From a checkpoint of a small transformer trained on Wikipedia.
Architecture: LayerNorm before each block, learned positions, no biases in attention or MLP, tied embeddings.
Training: a variant of Adam for these matrices, 157M tokens, 12822 steps.
MLP neurons of a small language model. Each row is named by its layer, matrix (gate and up: input weights) and neuron, and shows model dimensions 112-207. Each number is 128 + 24 x the weight over its row's rms, rounded and kept within 0 to 255. A neuron's up and down rows have the sign that makes its largest values positive.
Before each neuron's rows, "fires on" lists the tokens most often at its 100 highest values on Wikipedia text that the model never trained on.

fires on: " they", " Sy", " these", " often", " consid", " same"
L3.gate345 [133 180 148 137 140 108 147 115 104  92 117 137  98 126 168 106  74 128 144 128 158 150 114 159 140 117 108 159 142 127 122 125 138 156 121 157 129 123 121 176 144 134 108  89 167 144 155 102  78 144 156 147  90 136 176 140 124 107 102  97  99 103 136 114 105 159 105 129 110 185 132 145  72 155 113 131 117 130 149 126 126 106 152 112 147 114  95 146 136 121 140 123 136 132 108  86]
L3.up345 [114 137 126 119 101 115  83 123 183 146 124  92 156 165 153 104 117 127  76 116 109 160 145 132  90  70 122  92  79 121 123 135 189 150 151 142 138 143 123 181 119 119 157 119 144 161 109 100 142 126 108 122  99 139 135 136  94 164 123 136 154 110 168 121 113 129 151 121 137 136 143 104  95 140 106 156 143 160 162 131 173 167 119 123 152 108 143 140 131  78 149 132 152 126 148  97]

fires on: " I", "I", "ount", "C", " C", " |"
L3.gate473 [134 153  73 163 107 124 119 126 139 125 118 157 135  92 127 160 103 100 130 142 130 177 133 128 143 108  94 115 142 154 164  95 126 134 102 143 123  73 141 128 100 134 118 148 124 172 125 112 104  77 147 152 150 105 127  77 153  99 107 108 124 139 139 116 160 103 153 130 141 113 105 126 154 164 110 131 131 123 143 120  86  71 110 193 180 120 108  98  82 126 182 110 142 104  97 175]
L3.up473 [117 133 134 156 138 138 109 100 125  94 168 128 154 145 179 134 122 155 118 135 147 135  82 159 111 125 114 118 141 116 186 163 167 130 119 131 120 122 165 185  99 139 129 119  95 162  92 120 101 121 149 109  75  95 109  94 141 115 124 120 157 108 138 133 129 147 163 162 134 160 143  81 100 161 154 137 117  95 121 132 110 130 113 124 166  92 147 133 104 108 127 105 114 101 148 110]

fires on: "ue", " constru", "ru", "re", "stru"
L3.gate1 [114 159 102 116 107 118 136  89 124 103 127 176 127 119 138 143  95 114 132  78 160 126 127  99 127 118 153 124  88 124 116 113 127 139 127 142 125 134 130 147 174 116 114 114 168 150 161 163  77 154 119 127 129  75 136 103 103 126 143  91 118 138 117 128 156 134 122 127 145 147 111 170 128  78 147 120 146 151 149 127 114 102 133 118 104 110 144 162 103 130 129 102 127 117 149 101]
L3.up1 [150 127 139 120 130 149 143 156  89 130 128 136 102 138 149 121 145 113  70 164 102 165 146 101 100 130 136 119 143  91 129 138 156  94 139 161 126 146 163 121 141 139 106 142 125 108 135 136 133 140 125 136 124 137 182 155 144 135 121  89 113 125 160  93 186  78 140 147 104 135 142 121 123 143 171 155 106 150 121 150 131 104 146 141 128 145 100 109 140 143 104 163 131 151 134 159]

fires on: " Gu", " no", " gu", " pri", " profess"
L3.gate548 [103 144  93 151 179 130 150 166 133  38  90  95 132 121 120 118  82 116 122 168 162 144 183  80 147  94 122  94 110 153 125 106 101 138 141 152 135 141 108 100 106 161 170 110 115 132 137 106 121 115 126 113 162 133 139 132 123 169 157 166 118 144 130 143 106 148 139  85 140 134 110 123 110 133 108 143 137 137 147 131 169 140 126  92  91 112 127 134 168 123 157 100  82 115 123 118]
L3.up548 [ 94  80 109 143 176 172 115 116 142 108 152 168 121 122 122 143  83 140 115 148 139 102 146 103 141 135 124 118 146 143 150 115 136  84 105 126 115 125 136 104 108 112 105 143 125 108 139  98 111  83  86 110 132 124 127 165  98 136 129  91 102  94 112 172 105 144 169 125  90 163 142 137 155 110 135  91 136 142 116 122 120 163 160 135  94 123 136 137 134 172 125 163 100 141 128 145]

fires on: " cont", " ad", " young", " Ad", " crit"
L3.gate240 [166 179 100 148 136 155 139 116 139 129 119  73 144 128 118 139 113 150  93 106 149 142 121  95 113 119  91 116 114 113 125 134 102 134 132  85 123 112 127 161 158 184 102 124 147 117  89 126 138 111 105  97 126 137 116 150 171  92 104 146 105 139 106 113 145 125 130 138 109 125 128 148 139 158 103 133 148 134 165 111 151 142 154  80 180 144 129 104 164 116 122  87  86 105 143 141]
L3.up240 [108 117 138 142 140 118 136 154 101 124 133 150 142 145 134 122 125 142 185 151 128  84  94 129 119 171 112 117 161 133 162 140 110 156  83 122 162 169 133 149 120  98 125  91 103 170 116 109 118 141 131 132 107 182 115 112 157 142 130 115 167 109 146 161 133 130 104 116 165 130 108 132 133  94 121 164  97 128 165 147 110 108  95 123 118 160 132 134 178  78 101 101 132 139 124  83]

fires on: " Sy", " te", " You", " sy"
L3.gate457 [ 99 112 122 122 106 151 160 123 110 168 145 127 121 133 144 170 110  94 129  99 134 110 129 138 148 125 139 115 113 173  96 110 163 178 106 155 122 114 147 151 135 113 153 127 145 124 111 150 110 139 164 109 110 145 126 155 135 131 130 140 144 106 121 148 145 129  96  97  79 123 101 155 117 131  90 140 129 160 157 124 146 124 146 115 142 160 157 138 161 107 124 142 142  97 109 118]
L3.up457 [105 153 145 113  74 136 148 138 123 158 116 112 115  80 112 147 116  65 114 146 138 131 133 164 103 149 116 116 169 131 119  77 176 117 171  97 116 116 109 164 102 115 148 111 134 181 146 120 106 126 118 115 114 103 124 123  78 119 103  80  80 136  69 121 153 105 142 143 120 136 182 113 123 145 140 133 109  92 166 150 117 134 119 129 181 152 189 134 125 106 132 134 138 136 133 116]

fires on: "az", "ton", "ipp", "as", "ston", "ville"
L3.gate399 [122 130 171 141  94  91 126 138 129 133 126 139 165 134 104 159 109 147 126 129 100 103 107 136 140 178 115 137 149 122 113 101 159 136 117 141 142 145 120 141 117 103 135 104 179  69 116 137 139 132 124 147 106 165 159 148 111 150 140 123 157  99 119  98 143 126  80 120 180 135 159  93 115 115 146 128 164 116 176  99 113 125 135 157 124 126 133 121 110  47 118 149 147 144 108 120]
L3.up399 [117 115 131 147  67 124  97 125 123 130 107 126 166 130 109 129 105 107 143 101  91 138 126 164 139 154 118 114 152 156 127 100 136 156 151 119 147 144 125 116 113 123  99 128 116 119 100 128 133 130  85  85 146 146 135 106 132 129 159 206 121 127 117  80 136 135  84 126 153 138 141  94 146 125 145 121 109 117 133 120 128 105 141 161  99 127 150 152 151 119  97 143 147 142 154 114]

fires on: "im", "if", "om", "on", "ew", "ont"
L6.gate539 [168 143 134 111 137 139  63 104 119 142 108 140  86  86 116 153 105 123 113 145  97 163 125 148 117 105 147 120 160 173 134 137 153 154 148  93 104 150 140 102  93 136  77  84 136 128 130 102 135 139 122 125 128 146 124 110 110 109  64 151 145 105 134 130 113 144 108 157 141 115 107 156  97 137 125  79 135 121 169 133 168 102 149 162 145 178 137 182 149 165 120 151 107 109 127  87]
L6.up539 [136 152 140 116 186 136 125 121 128 132  98 151 107 114 120 112 162 117 119 193 141 188 114 158 117 117 159 162 110 134 107  99  80 120 134 124 124 147  97  77 131 137 104 122 101 143  96 114 106 130 147 114 130 139 105 153 118 103 142 162 126 146 161 110 159 141 112 128  91 137 115 148 147 132 127 121 131 157 163 115 105 126 169 122 158 117 120 135 144 116 134 134 112 119  99 137]

fires on: " St", "st", " Saint"
L3.gate341 [141 125 110 135 106 118 150 176 102 137 166 119 126 121 111 121 135 102 154 144 156 142 147 150 147 143 117 108 145 138 109 157 136 107 134 143 179 156 128 134 168 165  86 139 127 141  84 133 123 122 168 153 149 119 153  97 100 198 115 160  85 120 138 169  92 106  96  89 124 118 140 117  93 171 114 135 148 117 114 117 162 157 123 118 128  89  72 128 108 142 126 134 141 143 149 167]
L3.up341 [140 141 107 128 135 119  96 173 145 151 135 108 123 138 119 157 118 110 150 161 133 146 160 171 103  77 103 112 111 170 154 101 106  96 139 103  95 136  98 139  80 120 115 137 101 121 157 118 110 101 117 170 168 100 119 124 142 174 160 138 165 143 157 108 160 155 157 145 138 144 117 113 143 144 128 116 118 119 134 129 161  92 117 148 102 134 137 167 135 165 118 139 151 150 122 113]

fires on: "ad", "op", "om", "c", "ang"
L6.gate432 [ 81 144 114 110 171 119 127 123 118 107 108 143  83 171  91 133 136 141 102 145 156 118 132 121 101 124 118 132 140 120 119 134 120 158 114 160 157 130 103 136 109  98 142 119  97 127 107 153 153 140  98 129 126  99 154  85 130 131  81  92 133 140 122 161 139 156 105 132 128 136 148 120  92 123  94 158 115 138 149 153 132 158 148 118 159 127 116 125 140 141  87 147 130 111  89 107]
L6.up432 [119 145 154 120 118 161  78 150 103 139 133  89 122 139 125 122 138 138 115 201 157 105 112 108 135  99 105 128 171 137 143 147 100 153 100 149 155 175 142 148 105 134 137 104 116 144 110 107 109 121 138  88 150 102 133  78 120 131 140 146 161  90 139 157  95 154 125 182 107 136 139 123 136 156 124 108 106 105 128 161 140 136  69 150  93 115 116 121 105  79 122 125 124 168 144  85]

fires on: "in", "on", "an", "ey", "is", "em"
L6.gate259 [122 160 120 139  98 130 131 103 110 127  96 153  99 118 128 144 137 178 141 116 121 163 105 114 115  90 120 122 122 135 132 103 112 103 125 144 122 129 144 136  97 126 123  99 149 120 101 120 151 168 101 130 102  88 122 124 146 134 115 119 109 126 151 118 108 126 117 169 120 120  88 131 160 161 148 104 132 140 195 124 144 122 119 135 152 137 101 163 145 161 111 144 165 110  86 141]
L6.up259 [115 137 159 121 117 132 148 133 135 124 128 134 181 178 154 159 182 157 156 114 115 129 113 142  98 113 132 111 120 113 161 156 131 106  96 145 163 121 121 100 149 131 108 123 141 138 122 142 124 154 134 162 116 124 105 110  89 122 106 163 172 130 130 130 166 174 202 143 136 116  94 125 142 126 139 136 127 110 140 135 125 143  90 129 139 158 143 100 153 125 135 113 148 152 126 127]

fires on: "C", " c", " C", "c"
L6.gate176 [139 143 128 147  78 122 126 130 142 100 168 114 126 142 134 144 126 167 142 143 127 106 187 128 161 103 121 109 131 147 145 124 135 146 145 157 151 140 115 119 120 131 101 108 128 160 121  94  97  79 116 129 106 124 102  91 124 146 114 154 109  85 111 140 153 132 124 167 136 148 150 146 106 163 127 121 205 147 160 141 113  95 136 101 139 141 139 155 133 133 202 117 159 132  90 117]
L6.up176 [171 101 190 111  98 109 122 172 184 144 122 175 172 112 182 113 121 142 129 104 124  62 137 130 108  85 137  95 111 120 144 135 176 185 112 142 107 128 105 138 121 175 112  99 122 141 132 113 130 112 153 131 112 116 125 127 130 138 107 141 125  67 112  88  97 110 110 128 166 115 128 124 117 135 137 121 124 131 166 109 115  89 142 123 124 165 115  78 159 130 154 139 139 162 142 121]

fires on: " prov", " gen", " pro", "verage", " ty", " list"
L3.gate352 [141 137 115 123 124 129 132 120 149  87 100 169 153  84 130 125  91 132 122 110 110 150 130 145 138 170 139 105 105 122 138 111 151 139 110 102  90 114 145 137 116 133 152 131 139 158 154 149  91 102 128 125 118 112 158  96 118 117 120 137 130  94  85 124 184 152 138 144 107 108 150 109 189 128 119 116 163 127 144 129 157 120  73 162 126 131 121 183 112 147 164 115 158 107 122  98]
L3.up352 [144 109 143  98 133 165 127  69 151 151 146  99 159  92  71 136 103 128  70 136 113 168 155 146 149 123 115 148 135 118 105 126 135 129  97 157 140  98  64 118 131 134 157  84 122 146 155 136 106 117 125 125 154  89 131 164 161 141 176 157 100 145 103 117  99 135 113 174 109 163  89 152 144 112 133 166 195 124 133 152 128 150  97 128 119 119  99 137  83 153 136 136 141 121 127 141]

fires on: "ific", "iz", "az"
L3.gate470 [116 112 171 101 129 101  90 107 149 119 141  91 113 170 123 159 144 181 139 142 129 118 113 124 109 125 135 132 145 163 160  59 140 152 124 158 156 122 165 146  90 119 142 150 166 123 156 160 127 149 112 113 117 170 140 146 114 137 138 119 132 119 101 114 124  82 127 159 185  91 119 124  98 170 125 117 122 107 147 106 144 128 136 155 117 104  92 125 150  87 101 143  86 158 133  83]
L3.up470 [128 136 165  97  73 105 131 135 104 116 116 111 120 116 161 100 161 119 110 110 175 146 128  91 135  87 142 133 148 100 141 106 146 146 153 145 144 141 162 111  97 138 128 138 144 122  98  88 174 113 140 134 115 119 140 137  99 147 161  93 123 140  80 153 135  86 133 128 142  94 157  55 122 173 165 135 137 127 134 128 109 120 141 126  96 164 106 139 105 146 125 149  71 130 179 113]

fires on: "an", "is", "ating", "us", "nam", "s"
L6.gate256 [129 127  98 155 108 149 128 113 125 139  94 109  99 179 120 147 131 129 156 151  81  92 124 139  92  77 151 111 127 107 148 132 221 102 121 123 121 102 125 125 125 161 120 143 116 123  79 118 135 124 119 112  97 125 169 115 135 124 130 121 129 151 191 130 135  97 195 171 119 124 118 124  97 129 130 132 151 143 115 126 139 124 140 143 108 132 152 137 152 120 142 157 140  81 119 167]
L6.up256 [121 134 142 129 134 134 104  97 138 106 129 141  94 153 110 140 160 136 124 178 132  97 138 158  80 179 121 171  98 122 185 110 110 147 158  94 117 111 137 108 161 118 118 107 143 136 153 135 187 192 137 132 144 133 150 112 107 137 135 156 120 117 122 150 127 140 151  99 116 137  79  86  81 134 162 152 121 102 100 138 141 109 126 137 121 149 142 109 113 161 109 130 157 139  86 124]

fires on: "h", "om", "st", "est", "t"
L6.gate568 [ 87 160 122  80 125 119 146 131 166 123 160 123 151 114 142 114 132  82  96 140 155 139 126 110 108 138 100  76 138 125  99 106 129 170 152 117 113  96 161 146 142 140 116 112 161 167 168 159 122 103 140 126 152 130 146 122 116 132 159 168 136 131 111  69 124 162  87 104 130  89 162  93 101 141 120 134  92 144  91 132 132 150  86  98 144 130  68 103 128 116 159 106 126 145 147 125]
L6.up568 [129 154 130  76 172 113 106 125 157 153 138 144 131 128 118 121 180  72  95 164  93 151 110 138  88 137 156 124 126 171 193 137 106 111 120 127 134 164 115  92 111 104 119 128 124  99 135 116 151 120 147 119 124 146 149 126 132  89 118 120 103 125 132 126 121 119 119 101 139 117  88 167 147 118 133 104 114 129 108 127 114 137 139 145 146 189 107 158 109 137 110 152 154 156 118 118]

fires on: "al", "h", "out", "1", "ens"
L6.gate541 [ 95 135 118  83 112 105 121 174 148 129 136  69 156 114 144 143 128 118 124 136 148 108 119 126 134 121 129 128 119  92 155  93 134 128 152 144 145 139 117 114 143 112 156 165 110 107  77 125 166  93 118 126 135 136 132 105 123 111 124  79 141 112 142 166 105 118 132 135 150 161 128  98  83 154  94 122 160 137 149 132  93 105 117 163  45 140 144 112 118 118 167 133 154 113 156 133]
L6.up541 [148 130 149 113  75 137 113 141 127  96 163 145 115 126 167 154 143 116 154 133 135 124 173 124 112 150 120 167 121  77 146 129 114 133 150 191 174 112 125 147 121 145 130 112 116 169 138 121 154 141 119  47 123 117  96 121 133 117 109 159 116 143  96 131 167 137 136 168 131 119 135 132 135 163 150 115 107 130 105 122 140 141 100 147  95 158 107 123 114 107 119 137  85 138 136 111]

fires on: " res", "ote", " before", "'t", " County"
L3.gate500 [116 118 125 128  89 108 151 117 141 133 123 117 140 181 120 109 127 178 148 161 142  94 159 120 136 108 149 129  90 119 117  70 116 143 146 150 101 117 128 176  81 124 134 132 137 197  86 131 120 145 118 103 127 137 120 138 122 150 143 125 159 121  65 125 129 114 159 128 134  85  81  99 135 120 116 109 169 146 140 102 116 113 131 140 133 180 119 119 110  75 140 135 146 127 139 122]
L3.up500 [ 97 144 115 114  98 111 174 102  79 110  96 154  91 120 100 163 130 159  94 133  76 148 129 104 102 139 134 130 104  83 161 105 154 108 138 109 124  90 123 127 128  95 115 128 135 139 118 149 137 118 122 149 122 138 155 123 166 138 151 145 159  68 131 162 124 124 121 138 111 168 121 152  72 174 137 126 115 137 164 151 101  95 114 113 155 161 102 121 129 117  93 112 117 121 174  96]

fires on: "et"
L3.gate241 [141 141 111  85 152 162  99 118 174 144  92 134 133 148 151 154 100 139 120 108 153 137 113 134 106 158 146 125 105 151 128 137 178 133 115 124 130 124  97 131 126 148 110 123 157 128 146 148 115 121  90 150 107 123 112 133 111 101 147 124 161 138 179  99 142 161  89  98 113  87 124 131 127 170 130 151 144 118 128 117 152  99 161  94 131 118 126 130 124 131 116 144 128  66 164 163]
L3.up241 [110 122 157 110 136  72 164 100  99 155 142 146 137 108 132 133 132 115 124 156 112  90 111 113 118 128  68 121 113 143  89 134 157 122 128 153 116 152 158 110  89 168 121 115 117 112 105 125 147 152 125 141 153 130 126 150 113 121 135  97 144 109 115 167  95 135 150 159 122 142 128 137 141  77 159 133 146 146 122 113 167 150 130 189 142 134  89 113 136 133 123  94 144 140 153 121]

fires on: "m"
L3.gate429 [103 149 116 156 120 117 142 131 137 108 177 139 144 144 180 144 107 115 144  86 110 124 152  70 113 117 139 135 125 113 144 134 145 139 112 125 102 160 163 112 141 116 163 124 137 126 162 121  77 114 142 124 132 152 118 170 113 114 132 113 141 102 115 121 101 116 130 104 131 121 123 163 119 153 115 134 147 102 103 115 114 149 150 184 151 128 125 104 139 115 153 154 108 121 110 130]
L3.up429 [118  69 134 130  97 138 150 123 102 173 138 121 122 132 149 123 135  98  94 108  81 113 164  92 118 134 156 158 144 123 139 139 178  89 114 104 159 149 108  90 135 100 160 176 125  89 129 115 162 122 151 106 122 140  89 166 121  90 162 138 117 130 151  88 115 109 154 136 167  76 149 115 160 109 152 151 107 127 106 166  88 156 160 189 129 142 153 130 106 163 125 152 113 149 118 131]

fires on: "um", "on", "a"
L3.gate165 [187 137 108 148  95 135  96 168 126 131 174 159 111 142 103 150 108 122 177 117 126 157 143 131 114 155 111  99 116 115 118  99 122 147 144  84 124 132 155 109 109 130 153 130 107 113 138 155 110 112  70 107  96 148 165 129  91  96 118 138 107 118 161 109 157 119 115 124 161 148 118 120 145 137 144 123 135 128  96 106 136 164  88 128 164 156  99 140 124 159 134 131 105 111 162 115]
L3.up165 [152 129  94  97 141 151 112 158 140 139 119 102 123 106  97 130 128  90 163 136 135 165  78 181  77 100 157  79 130 116 150 115  86 118  92 119  70 119 135 135 109 170 170  94 167 156 132 113 119 109 134 107 120 149 134 149 119 134 128 147 154 127 157 107 126  99 145 130 117 112 121 112 101 151 117 118 125 127 158  99 168 153 111 129 112 111  82 118  92 130 136 132 106 108 105 150]

fires on: "ron", " Art", "ient", "ational", "ural", " art"
L3.gate394 [100 122 121 111 159  90 126 117 130  99 141 144 118 145 100 129 149 150 136 121 153 129 151 140 136 137 153 122 124  92 120 165 175 151 127 161 135 117 147  67 138 133  91 140 131 131 119 136 115 126 137 137 127 122 120 107 115 127 129 168 127 125 106 100 152 162 150 147 142  94 105 111 126  95 124 114 158 110 117 126 161 151 134 119 113  60 161 116  94 130 141 129 130 118 107 132]
L3.up394 [128  96 144 133  95 119  89 144 124 122 164 156  90 144 123 129 168 130 113 111 151 137 169 114 117 157 133 133 151 139 114 131 125 105 125 123 139 153 154  63 132 145  85 105 148  99 127 111 127 130  90 130 137 131 146 116 100 136 150 171 142 115 108  77 132 164 144 170 114  88 112 132  60 110  94 156 163  96 134 145 149 151 153 105 150  80 143 147 130 156 132  87  67 123 140 175]

fires on: "ys", " class", "pt", " fun", "hem", " World"
L3.gate153 [137 162  89  93 128 133 142 131 139 139 155 126 147 108 121 127 130 122 100 121 148 167 135 139 145 141 118 150  85 102 162 119  89 173 152 145 142 120 149 169 108 168 118 113 111 114 174 129 171 130 169 144 132 147 145 155 121 151 115  93 115 156 139 144 135 127 124  96 133 142 133 141  85 135 114 110 147 145 140 122 130 142 126 124  92  85 121 120 142  66 113 127 194 132 109  59]
L3.up153 [151 111 141 120 111 154 156 153  99 152 134 200 102 113 110 105 113 141  90 112  62 164  94 138 108 101 134 139 101 132 134 109 135  93 105 117  92 123 125  94 118 112 141 153 134 138 107 162 116 123 155  81 118 149 157 152 110 146 149 143 152 130 147 119 183  81 135 102 117  61  97  89 121 162 121 121 121 149  95 134 131 156 153 120 121 143 167  89 146 116 127 158 136 124 149 148]

fires on: "r", " g", "m", "l", "d", "p"
L6.gate242 [122 145 108 148 133 116 143 122 161 107 161 188  87 118 136 125 134  97 174  92 109 140 133 116 142 126  99 127 108 119 114  80 149 140 141 143 128 105  93 140 147 125 172 133 107 139 180 108 115 176 176 132 112 149 108 174 161 150  89 101 135 153 104 142 119 169 119  94  94 121 120 162 137 113 165 135 118 108  99 119 152 116 154 113 112 126 113 142 134 137  91 156  98 124 107 110]
L6.up242 [ 91 133  96 126 154 137 132 169 119 112 123 124 133 135 128 123 112 117  98 129 117 154 111 152 104 130 122 122 109 133 180 114 146 143 138 126 109 143 116 113 121 123  68 148 139 122 136 145 148 120  70 149 159 142 101 186 137 166 104  64 136 106 157 166 118 120 154 102 180 141  99 138  31 119 122 140 122 155 124 135 138 138 111 155 117 101  99 151 121 169 124 152 121 130  79  84]

fires on: " Gu", " gu", " Br", "ven", "ow", " r"
L6.gate7 [140 128  93  79 153 129 159 152 104  99 117 149 137 173 103 137  94 160  89 115 154 135 148 112 161 112 147 128 130 130 135 156  90 134 110 176 138 114 111 113 124 150 131 115 129 127 182 150 110 146 142 149 143 135 162 156 131 145 127 113 101 134 129 106 123 122 123 129 131 166 157 107 105 103 102 139 118 126 194  97 139  95 148 156 122 163 182 132 126  91 119  92  95 122  86 164]
L6.up7 [109 135 124 162 115  97 118 108 135 143 136 135 110 125 126 110 147 118 161 111 154 163 112 121 142 118 162 127 140 116  77 170 103 108 132 106 181 160 152 118 170 132 145  89 153 114 122 124 130 176  91 114 112 122 127 127 116 119 124 115 125 158 105 115 137 125 154 150 105 141 132 105 143 169 135 116 154 132  99 125 128 127 189 166 106 104 127 110 116 148 102 114 102 144 115 165]

fires on: " t", " f", "ra", "-", " de", " s"
L6.gate262 [141 151 139 121 146  95 125 126 113  72  81 120 110 126 175 125 100  80 137 117 164 108 144 126 169 133 104 158 127 163 137 116 131 150 171 127 157 102 152 124 121  96  97 152 126 136 146 123 138 147 131 151 107 125  97 114 122  92  92 136 109 161 104 109 142 179 114 116 102 144 123 161 135  91 142 130 117  77 109 129 117 145 121 149 132 146 140 165 120 120 123 144  71 141 104  55]
L6.up262 [118 170 120 134 158 104 116 112 150 127 149 133  67 129 108 105 133 145 167 105 126  88 129 153  99 132 161 155 146  87 127 139 134  93 150 165 141 170 115 133 163 127 132 111 142 127 164 151 110 130 116 101 130 101 132 108 189 124 126 158 160 178 131 137 133 131 144 188  89 127 161 139 135 143 140 126 117 102  88 157 145 123 109 112 143 131 116 133 167 115 134 111  86 140  87 124]

fires on: " S"
L3.gate152 [ 75 174 149 139 162 114 142 120 156 166  86 129 150 129 118 110 112 139 157 119  98 156 150 103  96 165 159 159 117 152 103 130  94 156 146 118 142  93 142  98 131 107 142 118 176 146 101 113 149 124 160  80 170 179 135 133 123 143 123 155 120 114 113 122 134 135 137 133 144 135 134 147 134 120 148  83 141  63 144 125 157 120 128  89 118  71 139 111  83 141 144 112 130 136 145 134]
L3.up152 [142 123 141 144 123 134  95 142 132 116 112 112 129 118  99 123  43 114 164 111 155 133 141  95 128 129 117 128 119 130 126 154 136 128  97 139 181 134 123 129 149 129 157  72 103 176  80 124 171 136 188  86 100 169 142 120  87 122 142 152 122 128 107 190 115 128 107 133 134 167 197 124 145 166 117 136 139 114 148 132 119 166 140 129 105 106  94 144  94 157 150 147 152 115 120 135]

fires on: " Sw", "sk", " Aust", " Sing", "ubl", " play"
L3.gate481 [127 153 142 123 110 176 149 161 108 153 105 105 167 150 136 136  81 135  99 162 114 148 140  86  84 125 103 143 126 124 113 105 140 157 144 185  83 114 123 118 111 174  88 144 165 117 143 144  89 132 115 126 148 111 120 152 134 120  99 118 117  85 124 104 131 101 114 182 136 152  98 119 133 146 100 100 123 168 106 143 157 103 151 137 130 146 123 131  85  96 108 204 120 101 171 140]
L3.up481 [140 119 132  94 112 134 128 136  87 173 139 116 156 104 107 120 129 113 112 142 112 100 110 102 125 136 110 154 117 137 100 151 159 156 140 131 117 109 159 152 175 165 134 127 149 124 144 142 109 149 111  97 138 127 154 123 200 123  92 102 157 106 127 108 137 100 141 116 117 157 152 143 158 137 142 150  84 120 152 142 104 131 161 114 159 127 115 121 123 103 171 136 103 110 152 106]

fires on: "ract", "med", " met", " ran", " moved"
L3.gate68 [105 149 126 136 119 120 116  91 160 141 111 119 140 109 118 127 121 127 126 120 162  79 119 134 165 157 151  59 127 114 121 150 131 133 130 126 105 145 103 135 147 122 107  93 163 132 126 130 117 126 129 122 166 129 111 144 140 135  67 123  97 112 140 150 150 132 107 123 146 152 157 136 153 159 163  98 127 138 121 111 114  79 143  87 129 142 159 134  68 104 142 161 131 111 148 123]
L3.up68 [136 127  93 123 145 120 125  93 177 142  82 127 108 124 101 170 127 149 137 131 155 105 101 153 141 110 174 118 119 118 136 133 158 129 120 150  98 103 127 103 209 158 121 120 148 103 147 114  98 116  53  98 159 136  91 132 148  61 103 145 121 118 118 108 106 127 124 151 112 145 117 120 111  87 155 121 119 148 150 118 162 122 114 103 152 164  87 103 101 117 111 119 121 125 165 123]

fires on: "l", "cl", "b", " tr", "r", " Tr"
L6.gate289 [149 167 133 154 119 123 150 119  93  84 116  94 131 126 146 110 103 151 174 126 153 109 132 119  92 146 133  88  86 111 125 136 117 134 173 152 149 122 158 151 143 131 120 118 111 177 148 161 105 149 148 106 112 110 128 160 127 100  86 140 120 170  88 122 142 172 108 120 101 140 125 142 175 130 163 126 126 110 133 106 120 109 123 125 109 144 113 162 146 117 110 139  80 118  98 137]
L6.up289 [144 140 139 128 117 111 107 119 130 169 152 127 110 141 176  98 140  77  98 132 139 153 113 134 156 138  95 118 143 107  99 155 171 121 118 181 105 120 124 100 118 145 109 164 155  82 162 131 128 176 102 198 140  89 125 165 109 119 138 136 114 140 102  80 118 158 136 128 134 143 133 157 112 134 108 139 125 193 125 120 166 134 129 115 114 103 109 144  72 158 112 158  94 131 138 130]

fires on: " sh", "sh", " art"
L3.gate498 [115 150 151 137 164 128 132 123 100 123 133 140 152 121 144 130 127 148 163 164 169 120 133 148 133 133 136 107  68 139 122 172 144  89 155 103 129 160 145 134  87 124 123 131 108  66 131 167 139 151  98 129 129 125  74 162  57 163 153 141  95 115 141 112 105 116 129 133 113 107 122 124 110 111 113 112 140 106 126 113 147 163 117 148 111 102 118 137 117 130 126 184 127 107  83 123]
L3.up498 [ 93 109 125 146 145  95 109 171 126 177 153 122 129 191 152 123 150 129 135 102  90 101 130 133 105 125 134 117 108 128 106 132 115 158 127 149 147 150 120 102 126 134 110 132 118 135 101 105 188 128 133 118 117 117 124 135 140 160  94 126 161 106 113 166 112 149 167 120 178 103 162 153 109 137 112 151 126 167  89 124 119 136  91 125 138 159 128 110 122 117 170 105 138 157 180 151]

fires on: " mark", " co", " event", "int", "raw", " occ"
L3.gate437 [163 121 138 159 144 113 142 127 102 130 166 128 123 117 128  75 111 120 130 126 143 110 138 148 131 155  85 123  58 124 120  91 107 120 167 100 152 123  74 129 126 167  62 149 127 106 145 136 108 118 136 154 105 135 118 122 104 114 137 156 127 113 129 144 161  97 106 177  95  86 128 158 100 106 123  77 177 123 128 131 121 162 161 134 144 130 134 166  89 157 147 136 114 121 117 135]
L3.up437 [154 101  97 116 150 110 122 161 107 172 126 107 123 127 127 133 136 174 130 141 105  84 139 136 118 143  89 116 131 121  93 131 170  95 132 154 148 148 143 132 176 110 103 117 118 104 155 133  88  90 191  88 151 121 109  94 133 111 174 137 113 126 155 162 119 119 108 109 110 117 145 126 118 134  81 107 142 149 120 154 113 106 180  73 102 145 145 126 170 140 106 127 138 144 137 121]